config = dict(
    num_hidden_layers=10,
    hidden_size=384,
    num_attention_heads=12,
    num_key_value_heads=12,
    head_dim=32,
    intermediate_size=1536,
    vocab_size=2048,
    hidden_act='gelu',
    norm='layernorm',
    norm_place='pre',
    norm_eps=1e-06,
    positions='rope',
    rope_theta=500000.0,
    rope_fraction=0.25,
    qk_norm=False,
    attn_scale=0.177,
    bias='all',
    tie_word_embeddings=False,
    parallel_block=True,
    init='uniform',
    init_std_qkv=0.0318,
    init_std_o=0.00711,
    init_std_up=0.0318,
    init_std_down=0.00356,
    optimizer='cautious_adamw',
    learning_rate=0.0008,
    beta1=0.95,
    beta2=0.98,
    weight_decay=0.2,
    lr_head=0.00439,
    warmup_steps=298,
    schedule='wsd',
    decay_fraction=0.844,
    decay_shape='cos',
    final_lr_fraction=0.0,
    batch_tokens=65536,
    max_seq_len=512,
    doc_mask=False,
    train_tokens=377200000,
    max_steps=5756,
    dataset='wikipedia_en',
)
MLP neurons of a small language model. Each row is named by its layer, matrix (up: input weights) and neuron, and shows model dimensions 272-367. Each number is 200 + 20 x the weight over its row's rms, rounded and kept within 0 to 999.
A block is one neuron, or neurons of one layer that tend to fire together. After each block is what it responds to, as a language model described it from the Wikipedia text at the highest values.

L6.up636,204,160,190,163,186,177,186,172,193,171,227,175,199,220,198,245,217,198,224,215,172,230,186,215,162,176,175,201,218,192,209,216,181,191,217,222,213,180,148,224,172,227,192,240,191,210,228,186,202,200,172,175,182,196,182,193,201,205,215,206,203,148,168,191,188,164,181,182,208,172,194,194,175,201,168,170,168,208,196,179,199,177,185,197,173,214,214,214,201,212,183,210,212,212,182,223
L6.up818,167,212,210,175,196,197,201,194,216,217,210,210,222,242,169,225,198,232,198,214,208,184,202,191,201,239,211,225,199,176,169,241,204,175,181,211,202,163,175,202,202,207,187,236,206,222,157,220,220,177,218,187,181,217,188,191,193,207,188,216,186,161,193,195,225,163,203,199,200,171,219,220,207,205,171,196,206,213,197,184,199,203,202,178,187,209,176,226,168,205,193,170,213,188,182,208
L6.up1259,200,172,178,167,230,227,204,240,213,216,205,206,190,201,199,226,180,210,171,190,219,191,226,188,230,236,207,176,228,202,181,244,230,212,227,213,188,165,191,198,191,220,185,179,171,241,197,162,202,223,216,158,182,205,209,212,188,204,208,190,176,167,211,198,213,184,207,206,211,178,227,201,193,180,175,163,154,228,200,169,247,206,181,215,160,195,179,238,198,200,163,219,189,222,203,186
L6.up1281,176,173,191,211,208,184,214,206,200,226,220,183,193,190,163,232,179,196,178,191,218,227,204,229,220,207,220,224,223,208,212,231,196,210,231,197,232,158,185,190,201,217,168,216,223,258,172,192,210,202,211,179,184,194,214,183,211,173,195,222,216,179,167,208,215,198,198,188,209,177,181,201,233,203,180,175,156,204,223,186,195,219,219,199,214,179,193,251,191,227,202,183,225,182,209,190
Word-piece tokens that finish a verb or word stem inside a split word, often before -ed or -ing, as in del|ay|ed, contro|ll|ed, all|ow|ed, prot|est.

L2.up58,212,190,180,187,225,182,216,203,203,181,192,225,208,195,181,203,198,197,208,189,200,209,216,177,179,201,186,216,228,226,222,200,219,201,249,164,229,175,201,179,208,234,202,217,173,193,209,174,175,194,182,188,204,201,226,191,214,197,165,176,219,202,211,206,197,217,187,208,212,195,198,205,169,181,219,201,234,175,220,205,188,201,193,185,213,202,198,217,190,196,156,216,229,215,186,172
L2.up335,189,178,226,162,223,222,192,188,224,230,215,237,173,218,210,222,173,224,215,184,178,206,205,230,197,202,195,207,206,194,200,208,206,224,179,188,186,211,205,211,219,199,214,212,225,223,200,197,194,210,233,189,193,219,209,194,189,178,208,186,244,178,202,244,197,226,197,227,205,211,201,193,222,218,203,203,224,189,202,219,221,198,218,210,206,178,215,222,185,237,203,213,181,226,147,173
L2.up431,197,175,192,213,194,174,200,201,225,235,202,216,204,200,238,203,218,199,159,214,184,195,173,184,229,203,179,216,207,209,191,171,237,189,230,194,243,191,208,211,229,179,177,174,219,155,234,177,242,204,212,195,196,204,196,167,199,187,212,211,214,188,194,183,214,203,211,190,190,187,184,212,220,211,176,229,188,264,176,183,220,183,206,207,209,172,193,198,178,210,180,175,169,211,191,191
L2.up494,222,202,183,202,226,197,204,187,207,194,191,186,240,217,156,190,170,173,224,216,159,216,230,179,183,218,189,174,199,211,179,178,216,223,196,173,205,207,198,212,175,189,196,209,183,218,170,244,232,180,211,200,206,228,162,183,164,191,169,229,169,210,211,195,216,198,230,201,164,227,204,191,204,206,204,210,189,208,217,196,168,193,219,176,240,197,222,230,165,180,208,187,182,199,184,210
L2.up959,189,186,213,195,220,197,170,261,174,221,181,210,235,215,189,221,223,189,183,193,221,197,206,184,246,167,171,186,182,176,232,191,177,183,182,198,182,217,174,178,200,210,199,183,180,184,222,229,188,182,181,163,221,182,215,189,222,197,214,204,216,192,203,196,173,191,208,216,223,173,227,202,195,229,201,206,190,207,234,223,185,194,175,216,229,242,196,193,230,225,176,219,176,199,209,229
L2.up1051,204,170,210,222,220,153,196,185,202,240,183,204,182,189,212,242,214,228,208,178,170,191,183,223,207,216,214,173,194,222,232,209,211,203,197,250,206,206,219,204,179,250,203,241,197,177,212,207,232,226,190,186,197,208,174,216,194,191,223,215,223,206,179,217,195,191,213,193,218,210,202,183,235,230,204,181,218,209,189,207,161,200,211,203,227,200,176,225,198,224,201,184,205,199,164,179
L2.up1378,218,193,213,221,247,178,218,201,209,202,203,232,201,184,199,211,213,236,166,209,215,222,172,200,154,177,156,189,175,201,181,211,227,199,224,222,209,200,213,212,191,210,170,162,182,195,176,194,234,200,194,209,167,192,179,212,183,164,187,178,184,216,242,205,223,183,229,188,189,170,172,172,188,203,198,178,157,222,210,214,198,189,236,194,181,193,199,210,181,192,215,206,243,234,217,193
L2.up1450,197,210,213,185,183,183,171,177,210,227,207,226,157,176,200,205,217,169,228,203,192,201,185,207,182,228,231,194,215,209,182,223,205,229,170,192,233,179,194,176,204,183,216,194,207,186,218,220,220,172,217,183,230,187,234,179,205,225,215,214,200,211,216,205,210,184,197,200,173,184,211,206,181,175,176,201,189,200,194,157,171,172,165,208,210,211,181,247,212,221,187,192,192,219,229,214
Word-internal fragments such as ok in cytokine, Tokyo and spoken, or ational and ion suffixes; weaker on government, German, semicolons and paragraph-initial T.

L2.up46,177,163,190,186,229,161,205,201,191,227,185,218,186,205,176,205,191,201,209,239,218,166,184,195,238,205,190,227,200,189,226,181,188,225,253,247,181,169,209,204,199,204,195,202,218,236,202,179,172,226,202,214,194,223,201,198,196,237,208,214,197,169,186,165,198,203,239,228,205,176,236,227,206,209,221,224,220,190,169,205,216,219,172,170,207,197,203,209,144,191,224,190,206,234,186,195
L2.up204,183,192,194,205,208,195,166,215,196,220,171,226,187,181,187,183,196,220,199,185,183,208,183,180,189,205,196,196,195,184,197,200,186,174,175,212,189,192,202,230,202,209,188,197,197,216,220,187,202,203,180,218,173,201,220,186,183,235,190,218,212,170,225,175,253,204,167,225,211,200,228,225,203,230,216,186,177,248,215,214,214,223,179,202,184,212,239,200,185,186,211,210,215,203,186,232
L2.up326,193,182,241,184,202,211,147,194,172,191,178,201,191,208,216,186,209,197,214,211,195,171,189,198,205,200,177,185,175,188,182,219,195,169,229,199,219,186,203,211,220,212,196,184,186,158,206,186,220,202,213,216,181,173,223,196,232,218,201,209,182,172,180,179,215,217,195,209,202,205,212,232,183,188,199,222,171,212,197,222,198,209,170,214,223,195,223,193,182,221,180,237,257,195,191,231
L2.up772,172,155,234,178,211,200,155,213,166,190,209,213,234,206,165,201,195,184,187,179,198,184,200,180,173,213,179,186,192,198,196,173,188,221,197,228,194,196,195,213,208,220,204,175,213,194,193,186,169,179,222,239,197,171,211,170,178,191,190,174,210,197,187,189,194,210,198,195,214,193,214,189,220,193,183,199,204,217,233,189,206,203,184,232,170,203,193,199,168,183,227,196,237,191,180,195
L2.up796,208,202,187,202,190,213,214,163,214,235,203,206,194,227,184,191,188,203,178,208,196,210,205,207,193,208,189,183,195,234,174,184,185,221,180,222,190,220,198,192,173,194,191,233,174,200,197,214,189,169,201,224,212,200,225,203,251,231,235,214,217,185,202,220,243,184,205,202,166,213,196,201,182,225,214,187,212,212,196,234,213,209,227,169,214,199,202,178,185,193,174,189,227,204,209,231
L2.up949,208,193,195,200,200,207,191,223,184,204,192,200,170,222,220,163,188,226,216,223,221,169,231,214,236,165,164,227,204,181,197,179,215,184,230,222,187,181,212,223,178,198,194,173,239,186,198,183,197,194,189,187,206,187,195,181,206,230,219,224,205,184,205,187,193,172,185,211,214,210,222,164,184,227,206,214,190,206,193,189,196,210,156,175,205,184,190,195,214,200,180,217,201,171,205,207
L2.up1045,182,191,186,175,216,177,191,248,174,233,215,217,205,196,174,211,196,231,184,222,188,243,200,184,167,211,169,185,214,212,214,197,186,170,195,206,173,184,186,211,219,219,161,218,211,209,170,165,186,206,226,203,179,176,198,203,215,225,169,184,210,175,190,174,185,191,217,200,187,183,197,185,219,195,177,229,206,260,187,171,200,184,205,219,166,185,223,215,191,219,247,195,212,169,174,220
L2.up1065,185,193,212,179,203,210,187,184,172,246,200,178,216,226,211,186,187,232,203,192,208,208,197,195,153,196,195,192,194,208,180,173,187,219,223,191,206,196,172,207,195,174,204,159,218,150,193,228,176,185,193,225,204,193,197,200,214,188,171,216,207,161,218,183,192,219,203,190,164,240,197,208,189,216,196,203,201,211,194,222,188,208,226,212,197,205,202,172,167,184,192,185,223,209,211,160
Final or later capital letters inside all-caps acronyms and codes, such as country codes (POL, AUT, TGA), leagues (NHL, UEFA) and organisations (OKW, JRZ).

L5.up359,191,232,175,178,248,217,179,177,173,220,179,219,186,219,207,208,196,192,187,198,189,234,194,186,174,206,178,195,177,215,170,174,170,169,238,181,194,176,176,190,194,229,211,215,197,171,175,212,210,214,199,194,217,187,194,218,210,207,218,185,215,166,178,234,182,210,222,192,197,192,194,217,157,238,188,203,195,228,232,171,174,186,182,186,222,179,185,224,191,192,201,259,213,211,188,198
L5.up555,224,169,205,186,220,200,193,192,198,216,229,221,170,240,204,171,174,171,172,222,218,217,190,225,192,180,190,186,229,215,180,210,210,193,173,208,228,203,176,197,211,200,225,195,201,204,207,181,174,175,190,207,182,209,199,219,222,199,205,207,189,228,195,194,200,208,177,204,180,217,168,234,169,205,166,194,209,261,231,178,209,204,175,207,178,170,178,207,196,202,211,219,219,238,205,186
Sentence- or clause-opening words (He, he, and, in, on, this) right after a date, year, or score in career biographies, mostly sports.

L5.up661,248,194,205,219,224,199,205,234,226,192,197,210,178,203,228,181,197,244,229,187,211,176,205,177,196,209,203,199,195,208,204,184,179,197,195,222,205,151,225,204,209,195,199,175,191,166,203,229,235,199,187,158,175,205,210,204,196,205,213,176,210,225,173,196,179,195,203,222,221,176,204,205,202,199,193,217,185,218,214,192,206,200,155,176,207,192,190,182,237,205,192,236,200,202,199,192
L5.up737,244,197,185,160,196,194,217,230,202,200,175,211,187,177,176,177,218,194,195,211,175,205,230,129,206,187,176,178,184,196,187,191,239,182,174,193,227,195,211,191,214,220,180,200,204,225,192,166,183,215,182,191,202,194,235,223,193,215,210,184,218,206,167,198,240,220,189,217,199,199,237,236,201,225,175,205,217,209,190,179,252,187,186,189,198,193,217,192,209,200,196,228,199,211,191,190
Second or middle capital letter of an all-caps abbreviation after its first letter, e.g. UTEP, ITA, JPN, NHL; weaker on tokens after a single initial.

L6.up277,191,191,193,201,222,203,175,191,234,178,157,189,187,235,217,204,195,207,183,213,220,208,197,206,226,176,202,215,226,202,185,235,220,207,232,204,182,231,198,197,203,213,259,201,192,236,186,172,209,172,214,176,218,203,222,163,189,210,167,200,192,170,167,187,161,175,209,224,222,188,237,205,241,177,206,141,218,214,201,204,239,178,171,209,204,197,160,160,210,230,193,184,217,204,190,233
L6.up417,217,171,185,181,211,179,179,188,214,203,149,189,214,185,223,194,205,187,207,204,194,192,177,169,214,207,176,186,237,196,159,216,227,193,171,209,201,189,171,216,236,190,201,182,202,214,181,203,194,218,184,212,232,200,178,143,192,202,172,204,202,189,191,199,225,169,227,231,191,224,179,198,198,203,211,204,189,231,185,229,207,229,203,199,210,195,198,201,196,204,190,204,204,208,200,180
L6.up462,193,185,178,202,195,199,194,209,218,216,162,199,191,245,193,191,201,183,182,203,188,220,183,199,187,170,180,236,196,218,148,212,188,187,218,198,210,204,183,201,197,189,227,244,195,226,168,161,218,157,233,202,185,211,203,202,207,188,202,196,228,179,147,199,208,180,222,203,185,190,186,159,223,209,196,178,232,217,202,225,218,190,206,209,202,208,220,191,221,224,217,166,223,211,191,236
L6.up576,204,217,208,184,211,188,197,204,187,185,149,223,201,182,205,204,208,202,173,192,177,185,189,190,199,195,193,203,200,204,175,191,205,184,196,212,220,213,183,212,184,194,203,199,172,213,170,189,204,201,198,142,183,225,210,188,199,210,229,223,182,208,196,170,200,214,222,185,215,174,197,200,230,218,194,192,194,180,215,201,210,234,180,211,195,201,196,198,157,202,181,165,222,217,210,213
Main verb or past participle completing a predicate after a subject or auxiliary, mostly passives like is used, can be found, was obtained.

L2.up278,210,203,190,189,234,201,173,218,218,158,223,206,206,187,207,199,168,206,205,191,234,189,186,181,162,200,180,169,210,201,180,185,184,230,204,225,166,219,184,196,208,197,181,199,166,213,170,215,213,178,179,198,204,167,181,206,192,205,199,217,177,171,187,179,207,229,176,234,193,187,217,221,232,177,195,176,197,227,201,204,210,205,172,242,230,187,203,185,214,241,179,197,198,178,164,187
L2.up625,176,223,205,186,209,187,235,202,183,204,196,198,222,166,189,195,198,197,179,168,226,213,177,208,203,218,171,202,200,182,200,191,202,240,201,225,156,201,200,234,219,220,227,171,219,198,187,218,228,216,203,185,216,182,236,197,196,210,232,224,197,166,209,199,201,180,205,177,192,194,205,230,182,189,212,145,206,245,174,216,199,206,208,219,207,186,217,214,184,177,176,200,192,223,195,239
L2.up708,176,162,185,180,199,210,174,228,185,167,204,208,215,180,174,194,192,227,203,200,222,190,194,202,197,180,204,181,190,211,165,213,217,207,187,178,224,203,155,208,207,186,166,208,190,212,183,137,169,176,209,222,202,206,176,193,199,222,208,222,188,190,171,229,223,208,165,185,195,199,199,203,214,226,210,217,213,214,216,171,218,215,233,225,222,194,212,226,189,238,222,173,218,176,204,201
L2.up824,194,209,167,188,219,204,218,217,177,217,211,214,174,197,186,205,197,242,211,219,184,190,203,200,187,205,226,190,218,175,209,223,227,217,177,170,191,232,171,202,164,224,197,217,174,221,179,237,190,190,195,211,167,208,184,244,175,212,242,241,230,186,174,216,166,201,188,215,187,179,205,205,182,179,175,188,223,210,225,176,213,191,201,227,210,190,210,221,195,170,208,210,195,165,177,188
L2.up841,203,180,214,171,207,181,179,218,177,209,221,181,213,220,192,190,206,198,182,198,168,205,215,210,188,197,171,191,190,201,158,214,205,170,182,177,226,216,179,200,179,187,210,193,206,211,163,184,195,192,172,195,197,179,186,207,185,182,156,240,230,201,192,195,195,180,202,195,178,208,183,197,217,170,196,229,176,173,207,199,205,203,206,191,190,234,175,191,208,178,197,205,226,194,220,209
L2.up1069,205,196,217,205,167,225,185,205,224,198,170,216,203,212,188,172,205,246,196,194,260,187,172,147,194,179,194,194,199,181,219,230,207,242,175,214,198,229,192,196,175,175,195,225,187,205,172,180,185,213,199,189,174,220,212,231,220,176,247,220,184,212,221,220,226,158,202,217,224,211,225,200,161,237,186,205,188,191,184,183,189,230,175,177,201,200,227,204,219,216,210,218,233,191,201,215
L2.up1334,201,182,241,221,227,187,175,193,185,205,194,230,182,167,176,207,186,244,222,198,196,181,201,199,200,191,205,197,186,189,220,223,228,215,218,181,177,190,190,195,204,225,211,167,204,163,203,204,189,223,213,207,179,197,215,173,197,188,181,177,193,160,175,228,198,215,186,209,182,178,206,213,198,191,171,183,211,190,184,200,240,223,236,193,197,219,216,181,194,231,183,192,185,187,168,193
L2.up1375,213,185,189,208,227,191,194,214,178,193,164,237,222,219,194,210,197,175,195,220,238,186,213,190,166,215,207,199,225,202,200,191,186,217,203,211,166,194,175,221,209,179,189,236,221,177,188,217,203,212,193,233,219,180,163,205,246,210,193,212,194,175,237,215,232,160,208,211,199,215,185,225,201,176,186,217,194,216,220,209,190,217,174,208,242,192,253,157,190,225,196,188,243,173,180,244
Mostly the adverb "later" in biographical and historical narrative ("he later landed", "A year later"), plus scattered mid-word pieces (vill, iter, pisode) and "used"/"such".

L6.up398,183,225,175,209,174,170,216,176,189,205,208,206,167,188,205,173,227,232,230,224,198,169,215,175,208,194,206,177,178,210,170,191,234,223,210,223,195,181,213,219,238,224,203,177,182,208,210,194,209,227,157,191,227,191,213,177,215,203,225,162,195,203,187,179,220,161,157,215,169,218,188,189,192,194,199,190,210,225,202,212,216,225,185,198,207,168,187,191,214,185,196,181,236,219,194,215
L6.up718,197,206,205,185,194,211,235,219,200,187,202,221,178,214,190,158,181,244,197,219,212,167,224,187,214,209,200,201,210,177,206,185,228,233,192,178,198,213,163,194,249,220,204,197,222,203,199,240,220,223,211,186,198,218,192,196,202,193,218,191,208,196,203,206,212,197,170,209,220,220,200,187,172,247,140,166,203,215,245,180,195,222,157,205,209,168,201,223,238,183,176,249,221,173,190,206
L6.up1448,212,230,184,195,209,181,204,207,224,194,185,204,211,183,174,195,191,249,186,194,203,161,194,180,197,196,238,203,186,194,184,188,203,210,233,186,237,189,206,221,237,211,210,184,149,179,196,193,206,236,169,175,202,229,209,185,213,239,197,143,205,188,163,182,199,186,188,219,191,239,167,202,189,194,191,185,189,229,199,216,216,206,175,204,195,170,200,165,205,195,190,209,191,191,175,215
L6.up1453,226,239,195,215,215,183,165,182,228,218,170,185,186,189,220,205,185,242,207,196,221,205,243,160,214,219,195,227,179,213,183,201,208,200,201,189,208,208,197,197,216,205,187,170,211,192,169,199,202,184,211,215,196,186,226,214,223,173,182,190,195,197,165,177,220,210,205,201,196,227,190,215,187,183,189,210,173,220,208,223,229,188,186,222,197,176,206,205,184,188,197,215,191,188,199,217
Second and later capital letters (or periods) inside acronyms and initials, such as the A in WA or CAC, I in FINA, and U.S.

L2.up49,198,179,212,173,209,188,212,184,187,179,205,212,193,212,196,182,166,181,179,211,206,190,234,219,182,218,209,213,253,229,193,217,183,209,229,190,183,160,217,221,180,186,186,176,198,196,176,196,170,230,222,212,210,155,190,174,185,202,183,187,224,203,193,217,191,216,198,190,176,221,210,166,243,208,210,228,211,186,199,186,213,172,220,221,221,214,202,182,225,207,216,203,186,178,218,182
L2.up300,204,188,222,188,253,191,232,198,208,231,242,193,188,227,192,189,224,210,169,184,216,177,251,203,212,215,215,203,184,200,234,218,179,230,200,216,191,206,194,234,199,200,210,174,205,179,209,192,202,182,234,215,217,235,237,195,172,207,192,176,176,214,205,242,186,231,142,203,165,197,217,223,220,201,214,200,211,230,176,208,184,197,183,207,172,188,180,188,211,179,202,200,189,186,163,209
L2.up328,185,193,217,168,173,185,196,200,222,226,210,226,209,214,221,212,177,188,225,187,164,207,220,190,199,199,175,194,198,182,189,203,213,205,195,186,174,196,183,190,210,161,179,201,180,192,164,239,196,196,204,218,232,222,183,224,198,211,195,195,168,165,205,222,178,177,214,220,207,191,187,174,198,240,189,190,179,222,201,190,175,162,215,202,217,229,176,169,191,249,183,208,204,210,227,189
L2.up410,201,180,223,192,222,171,186,209,210,201,207,222,197,192,195,212,193,234,203,173,185,205,222,214,221,220,178,178,225,219,210,245,218,171,232,207,177,204,170,171,218,219,207,191,202,199,158,184,216,196,216,197,196,171,188,215,195,181,157,171,209,177,189,229,214,234,214,212,186,179,185,224,215,214,183,175,209,232,208,228,213,188,194,194,201,198,203,201,145,202,176,187,210,205,193,209
L2.up450,192,175,228,217,238,247,198,209,158,222,221,221,239,197,210,215,186,199,213,158,191,222,203,183,180,201,175,192,190,199,201,220,205,239,168,192,211,187,208,185,199,205,178,208,197,221,215,217,221,224,202,213,217,207,236,215,183,190,190,175,205,211,232,190,243,203,179,184,192,176,176,238,193,203,191,226,231,226,173,187,205,171,213,211,220,213,229,185,218,184,209,185,186,162,196,203
L2.up457,211,209,209,209,208,198,193,215,207,212,217,189,170,200,171,229,175,188,228,184,175,221,199,207,185,161,224,222,202,215,210,202,204,220,236,229,194,213,195,198,180,212,187,212,167,197,212,220,228,204,192,208,210,214,200,167,172,183,209,204,208,191,217,201,203,230,187,221,168,201,201,229,209,217,209,209,180,201,152,229,190,232,235,163,218,208,220,212,198,217,181,231,199,166,203,193
L2.up558,210,222,199,211,191,213,188,174,173,214,206,208,188,182,183,216,168,209,178,172,183,168,209,230,203,172,223,230,204,194,224,238,232,185,226,208,207,195,239,195,201,178,205,217,220,178,202,154,178,217,191,214,156,220,198,189,214,220,233,193,232,206,187,207,175,149,185,206,221,185,201,201,170,225,156,213,199,171,205,227,165,171,191,177,196,185,215,199,178,194,188,178,214,219,230,202
L2.up584,188,210,204,221,190,204,171,200,190,244,199,225,219,172,206,178,226,210,202,183,221,217,182,238,214,186,190,211,196,208,220,211,206,184,203,156,205,193,155,192,176,182,200,217,192,209,207,209,205,217,218,183,199,235,218,208,209,187,210,241,199,204,214,176,209,202,173,192,231,174,168,234,183,233,180,207,204,210,157,187,187,225,203,165,210,213,186,213,185,188,193,183,185,221,186,202
The word north in geographic descriptions (north-west London, from north to south); more weakly, mid-word pieces like Ch-ina, v-eter-an, y-oung.

L5.up90,212,184,167,157,207,209,202,230,175,181,203,217,195,170,188,187,188,265,199,182,215,207,230,192,188,217,188,204,211,230,214,221,205,185,188,209,230,179,226,191,181,205,176,183,155,226,170,209,220,219,196,168,195,194,248,221,214,211,196,218,248,189,190,203,200,209,210,202,176,183,190,170,182,204,175,208,202,211,216,219,183,206,193,188,177,219,181,217,213,182,195,250,181,219,201,157
L5.up472,237,190,215,201,191,201,213,175,206,181,207,233,236,183,236,197,202,195,193,158,215,178,195,203,231,211,212,177,205,202,178,213,205,189,175,175,187,166,214,243,218,178,224,219,184,213,176,203,242,182,202,218,180,176,217,166,207,212,188,211,233,205,201,183,205,198,204,180,199,174,181,224,232,188,236,224,174,194,241,196,216,195,204,211,196,187,220,224,166,209,174,230,234,245,190,198
Tokens completing country, nationality and place names, often a second word piece, such as Ch|ina, Ch|inese, Gu|inea, British, Japan.

L6.up96,193,250,168,200,184,218,181,193,218,189,160,182,182,224,209,236,191,188,172,206,224,211,223,169,192,214,184,166,179,224,198,207,212,189,211,200,197,223,203,174,207,222,223,216,159,193,197,191,211,172,227,200,203,206,203,218,216,234,217,226,170,189,194,222,192,155,182,191,222,209,200,190,223,184,198,222,217,192,180,228,223,189,195,199,217,206,200,204,180,198,179,178,240,204,178,224
L6.up991,202,182,201,167,213,186,184,227,217,199,198,201,204,193,217,206,215,226,220,227,209,197,212,178,189,200,204,193,193,241,183,210,191,210,202,177,198,222,219,159,217,209,236,176,215,185,172,183,168,187,205,178,196,211,184,155,240,196,194,247,169,164,177,201,188,196,200,160,193,175,201,195,230,205,211,216,195,196,199,197,204,178,166,156,198,216,226,192,171,221,192,188,205,227,183,241
L6.up1393,197,230,213,194,219,192,176,203,206,232,207,237,196,201,194,220,154,178,232,178,224,183,229,176,190,216,209,178,216,203,211,231,218,232,184,186,192,193,223,170,168,223,222,174,197,211,188,205,184,194,250,177,211,184,205,186,255,192,209,188,160,199,191,223,189,177,172,214,209,165,177,173,194,198,215,211,239,211,217,185,220,188,176,192,218,189,185,199,193,217,158,201,225,226,164,216
L6.up1400,209,203,196,199,218,187,199,207,171,210,196,211,192,233,191,203,182,193,195,223,222,200,207,202,172,189,203,152,267,206,186,216,224,190,174,156,245,203,222,204,171,247,207,205,175,162,192,202,192,204,179,146,184,196,215,219,218,205,191,206,209,174,200,215,215,204,210,205,168,218,194,204,210,212,150,217,207,220,211,197,180,195,199,168,219,190,195,182,234,201,175,197,182,188,227,219
Final piece of an adjective, participle or ordinal just before the noun it modifies, e.g. previous, sophisticated, first, active.